From a checkpoint of a small transformer trained on Wikipedia: 4.79M parameters, no biases in attention or MLP.
MLP neurons of a small language model. Each row is named by its layer, matrix (down: output weights) and neuron, and shows model dimensions 64-159. Each number is 128 + 32 x the weight over its row's rms, rounded and kept within 0 to 255. Numbers have three digits each. A neuron's up and down rows have the sign that makes its largest values positive.
After each neuron's rows is what it responds to, as a language model described it from the Wikipedia text at the highest values.

L3.down167:090138053151111137124148117148118134136137110153127144113135111100157156112168151119106111135109148109114090147136149132131141119122125149134153080127106149151123119123111197114221134137174117113086166149142120113097062126104078108255173142109160139121084113149127178114143127192143134076
The closing = of a "= Title =" heading that starts a new Wikipedia article; weaker on mid-word pieces after m (ath, ain, emb) and table-cell numbers.

L9.down175:121161059127079115133116154124146046128142094161078121052146124149116121102098093146125133117066103124126120125166192106116188035141139177151116127143111156143141142083133161115080144163101076093127156122172089091142130130076110127183170107108124148100133125145103150131103130175185147107
Auxiliaries, copulas and adverbs right after a subject or relative pronoun, just before the main verb or predicate, e.g. had, was, be, also.

L6.down405:058097125101161108146139160165129143101113144082139109087168098094155103091167131194135177066073156090114121186143118078134087179146148172123145186166084133119109095161115106106184101107106107149080111117179094097102097122152139147072170082133145098175128129130145161109096141139115166161
Final or middle pieces of words split into several tokens, often list or infobox labels before a colon, e.g. Releas-ed, Fa-ther, Websit-e.

L6.down362:108126104091134152161158120113201126110129107133137131149123145104066144104123171141130174151151084192125180180130127109126163087207172155112162115082159127113115101201136153107123075130116146106101136164136071158176157169146160126183120110107136112104158143142164124164136156114156111112
Mainly the closing = of a "= Title =" article heading; also mid-word fragments like ist in minister, iv in given, ud in study.

L9.down283:153111142130113095072125113134163100174155205131083144174074091130127140156165162132138115131073190085121095134123141128136142044077129145126095071116092085112130055102082170105133152154153145106091100125104077179140090150173123195116157069098124143103151121179119132181129177074125102144
Short subword pieces that begin or continue a word split across tokens, mostly word-initial "co" (coast, coat, coalition), also "are", "str", "de", "or".

L3.down600:152127132111144106126169086108141143136153167064182105146117099078161137107163097123135165148228117115111080115071108131122094167162123147222148136082104079141161118128098124097120114080169099064179134060097124111119106085149129142180136156090119138178125176138096110172113153109101197054
Inner or final fragments of common words split into several pieces, strongest on "ut" in min-ut-es, also ep-is-ode, li-v-ing, sty-le.

L3.down585:116163140154136119132174098072214107167105144185160170096096179075163144086104177090215159124110106108132152147127141108157133143080138121123173100108131124124077120148057146135105110079103101094128179132078161086145152109162118121117191110122148101143181142139129094133116157133170108106
Short middle pieces of words split into several tokens, such as Prof-ess-or, Lang-u-age, de-st-royed, How-ev-er, plus inner year digits (190-6).

L6.down470:087114180130152154115156150082130090104139118138023150144133117125121144152176066185147143118125124065109078089172134145141133144109113153140093137069121143155206135100121095141164161146163075123119139078104126153166062141100125152103117103150121149140101136121153188131166090133171154144
Final subword pieces that complete a split word such as Leagu-e, stu-di-es, Qualific-ation, often before punctuation, plus commas after place names.

L9.down165:098121130089146082155145111095149125128123113077145124130138079089134128122090175105123125130197078121108146151115133125127163080135097090215079197178123101114138120054129104072106147151094126161137128172188131045125158101161124165138047188108110088097109152099161079215105186191142148112
Early sub-word pieces of a word split into several tokens, often the first piece, like pol(itics), sk(ill), k(illed), per(centage), ser(ies).

L9.down13:121133164116119128153099169079139058142113099152154109163062081165140081126133148113085133130165133114122141079188089184143080124179113054141116067123159152133124137068113138154122160161155155142081132117084088119147104123103104094049123139153139130088090141190137137092107134159078113084
Short word-piece tokens inside or ending a longer word split into several pieces, such as the s in cour-s-e, iti in defin-iti-ve, e in steril-e.

L6.down63:083126096116137194113141125131148142132171194119119091123107167183165146083111081125167166151128108167211123160176122124154103132114154131104083100066094126124161116166171142178156191121183116139100126123132094167153164094115098148196188097049154146137113146117068136151098111139141153172
The dollar sign before money amounts (cost $4,000), month names before day numbers (on April 24), and opening fragments of split words (pl-ain-s, Qu-eens, po-stulate).

L6.down627:120096121104108105143126202133145200174151138134093184076136157138118080142210091112119108117092122171176132179166145085107046146078115114163143107135153150076124111065163125137127171170077115129143140127170105078101127122119113127088102134130144183093089132140163125163159115155108152144
Short final pieces that complete a split word, often infobox field names before a colon, such as Ty-pe, gaug-e, Languag-e, and also li-fe, Chic-ag-o.

L3.down560:157115131141081170159110098122151145115171142145170120158175145160176120151156147161063088154131170110151168164110146067148157149045152101154129106186092140112147157134156108131104095093114094116110125140117159134089143144057105144111207148132092171142123151062098137110141088104159111086
Short word-piece in the middle of a word split into several tokens, right after a short opening piece, as in Re-id, avo-id-ance, Ge-or-ge, Ne-ther-lands.

L3.down261:078143074163137102130118158089111071106154098151135093164101066172206207092103106153082131096088168084139092120117143162145070148133148121076161078182116140129095102132056116096116182168101152066130117138138153146125104184120115110125151145140135088133134170157138190127154122207148165161
Separators inside a unit, such as digit-group commas and decimal points (2,667; 40.007), place commas (Hyde Park, New York), and mid-word pieces like is, ro, for.

L6.down170:132156130116103155085085116163148115125116158044108133156165169105104130138147086056136130149180148101177125122148077129130183109187193127115101097133145147106096140176132174137132148113177119123138182167070136128200083141157122163051120143119137128106109140114092085133065157140147087095
First piece of a split common noun, usually right after "the", whose ending is predictable, e.g. coun(try), are(a), pro(ject), World (War).

L9.down488:116088106096160082170121137129173099122112118142156152138080122121119145165047184108121147158145141110118160090185105141143118148155064106126095177186142149141106115090116127165127133131083131128115201119084055210104102153095081112106134186130141168121088121115175117157143126127157105153
Word-final or mid-word pieces completing a word, strongest on infobox field names before a colon (Websit-e, O-pened, Binomial nam-e), also kick-of-f, satellit-e.

L3.down533:122162102168147124100183102089165070128156113124052158100195169149119086154129075136157074130090109091141134139110223085165086159120132133073171117167111080125165144094106118145128125113167068127064101053102133130124149141129136093197214154126128083113104082106117125115111151121087093183
Month names and year-prefix pieces (201, 202, 195) that begin a date after "on", "in" or "(", as in "on October 21", "In 2010"; occasionally mid-word suffixes.

L9.down89:101102213084130167094163204115150153123142153129131108120122109093188147115167153139105149109148131128071154131079107146142144145103141131126077121159108139092134120161157155124096150178182120098128165132136109102096112056134171148041191157179072113075088111110121128166143064201128107114
Short inner pieces of ordinary words split oddly into fragments, such as em in December, er in understand, ag in damaged, plus split-off sentence-initial capitals like the A of As.

L6.down195:145129110153149154146090177114042140134075148150162124145108148159082151143117091135114172139160125144133105158034136085119110144137139121143135166123139211120169102143128160052106130165180160154129121104137096143143122041154152102146104116140133125139140142158142111054120113133151064133
Mainly relative pronouns opening a clause, such as "in which", "during which", "the time that"; also the closing = of article-title headings, and some word-start fragments like Ar(kansas) and par(ticipated).

L3.down178:154140111108127088109128116112121103166150157153159142121154069190176094125103070120103082144168114166088150113093112118108096085104141162163086127149124162090114155132115205126127086110090141095040083133129160141136117077115144170147146086044091082143130085075133167078144124104168149136
Middle or final pieces of words split into several tokens, often plural endings such as Americ-ans, Candid-ates, labour-ers, plus some date digits.

L9.down565:104138146146171126106214164152114100086154123119116149110084108149144175164098127131093176078093061134079084142096113116151084093137169117152078120084096196107178070144112118122145143098164115101156082091133128094151150180153073080105138173140119165157146152101131039172129090123176150180
Short word-piece tokens, mostly the vowel u, split off inside names and words, as in St·u·dio, P·u·jol, R·u·th, Individ·u·al; similar fragments include qu, su, Gu and ic.

L3.down410:153112096139109114125128166086194082098066146109134155094109171126068093180114121076158098149141107164134151167127112134112176195153159159093107147103102146157132097124094145161121091117108141170174090099164126128114132114190185082184102032082139127112153110144128122104128112117143151158
Opening pieces of longer words split into tokens, often capitalized names or terms, such as Univers(ity), Pol(and/icy), Le(ague), Col(orado), Or(der).

L9.down287:144135104144143112072118158081115161143131108126154157079174120102110117134118209134114167121093104097126107168124096071137100138121139111127118138159169132124099127086173110142127118089114186162166100115058113112122111136128121079190166178153109187140089105112101121145171125168158118150
Second word-piece of a common word split into short, unusual fragments, often after a lone "t", as in t-op-ic, t-og-ether, v-ic-tims, ty-p-ical.

L6.down401:143147075149103088150147152081072125115111159161126143128158100177084114120088137158091127115072111186094146166155100121139177167116136125104117076089085134097121115121126143068185079116056037123163157120143104134085105123083159086154130142108105130116108141137162134152153164123165112171
Fires on "born" in parenthetical biography openers (born 1949) and on auxiliaries or "-ing" suffixes in narrative, like was, has, also, appearing.

L9.down548:119169088147134157163116157136135109129110140094135104102126085136127084134156092077105127117119143161094093167110168126111141136174107163142151115109113128132164133125109152146161120155105103148107131131165118144123186120033151170096092169063161126126119074084124115188137111142185200083
Fires on the comma or word ending an introductory phrase or clause, just before a new subject, e.g. "However, the", "In 2003, the", "as if it".

L3.down588:157110169144151153081085154107119129100175119136133103158058167074111124145154165184115111140093119135176101151068076129082083168167124146151108109104140112109135137058187156186085146095153147146125138113115121123176044110062137162197108130149124156096162096147129104113130093147148154113
Words opening a new clause, mostly complementizer or relative that and which, who, It, as, but, after commas or periods.

L9.down336:164155128165136139120185131145113127117158123127113050125073080204174180114122090158103145150095103165124126108183095080165082101150101139135127161092095094108147121122100148122039116149077153068133120099070142168140103090121173128151121124197099079145155150104131122103122150112137112143
Word-opening pieces like str, tr, gr (strange, struggle, background), plus closing quote marks and split words in table or infobox labels.

L6.down87:169108172160151131124061179154111138149168178141098152117130137163131087154112091080125136133130120089144180137161144118135134108138143110132058134103106101060145149106157137155108126148130120169122165155182147092114140117150162093189119172091091149137131086157121082136198081140115110093
Final subword pieces that complete a multi-token word, often just before punctuation, e.g. de-ath, Reservo-ir, bo-ard, Univers-ity.

L3.down53:190100047127137095186130104126125169123072127122137191131124167186086169125145120110152179155117113126137149098153105080120138146171102171109047167133072128105145025169110123149120099168138101132160122130171196109135144133093093138143140152175126100115112097141126109126105114104143181144
Verb tokens, mostly "be", "being", "is", "was", and infinitive endings like attend or spend, that are completed by a following predicate or object.

L3.down435:130088168081087150139128114133145131111108255123142092117159124140137123186099153132146141162164209095109136117058124137117128127079172158086144149134124203138144165118099116158162094151122111093143136140110089112190134143114094129171100172120115195131136106116148146185157066161201110158
Short suffix pieces that complete a word split into fragments, often before punctuation, like play-ers, riv-ers, Tot-al, popul-ar, Erit-re-a.

L6.down224:129138097097111110153145115055128149119139165097110061155148145162131126140142127163129128097141110165131138145126080086119141104113107134161162088124090099090054138123092091103156136133135154135067119155041097143115073130159110105133112079112101095154094137099145153123044153117073128154
En dashes between numbers in year spans and scores (1710–1780, 2022–23, 18–6) and decimal points in coordinates; also scattered mid-word pieces like co, ig, eg.

L6.down2:144069181117116182132129125157175165093125118126065076090093172154091178153127128196128115175133120119087143118163118172101092114123119154130112132081116096060164122136111133164132183122172120132119150145196154101130110127088086154183194136200060059117099035108080133153124105135149134127
Fragments near the end of a split word, before a suffix or punctuation (goalke-ep-er, af-fil-iated, appo-in-ted), and closing quotes after quoted phrases.

L6.down70:119086104164100156103145129123161089149116151116076184144162115154173129033139109132105155152127151191099101116104127079116053070115123135155098106092142081113118097168104150139125084136091141097155065110140068153086145077095117116130152146155128178090046135118086116086147146152173155095
Word-internal pieces, mostly vowel chunks like u, ue, os, es, ec, inside oddly split words and names: resid-u-es, Ne-u-illy, Ro-os-evelt, carri-es.

L3.down372:102127080110123113136188112109133139143125064111074155112124146131127127142145113122130103102094158143132142151083119160158060100165140084136068155144096126126126122077099168162177137156080164150132168176057118134108097179094100087095114139119158154079153153131157150119181096144156079197
Fires on a word's middle or ending piece right after its opening fragment, strongest on "on" in front/confrontation/forefront; also ch-ur-ch, Sc-ot-tish, Arch-it-ecture.

L6.down613:146107138103132170092124177143148119126122120090134131127092124157134199132162084086100151141168177122061087143161087155112117107161066125153115175175164098043114165105124077141136121072089120126201114136227110100098121123111100110203162093136100127133137084161096097166126140154108104184
Interior fragments of words split into pieces, strongest on "pro" in improve, improvement, approaches, also "on" in economics, front.

L3.down223:124106175110146140143134142160193125167120138062190141095145134182088132181150134142125093137108118110117032156103142076148120092143104172184135123126138099173124093130108128171144131134123090088132137141130121131123181152187085138148126108126085131087102128119103123131159146195168124114
Month names after "born" plus a day number in biography openings (born 6 September 2002), and more weakly word-ending pieces in infobox fields and lists (Educ-ation, Websit-e, Jaz-z).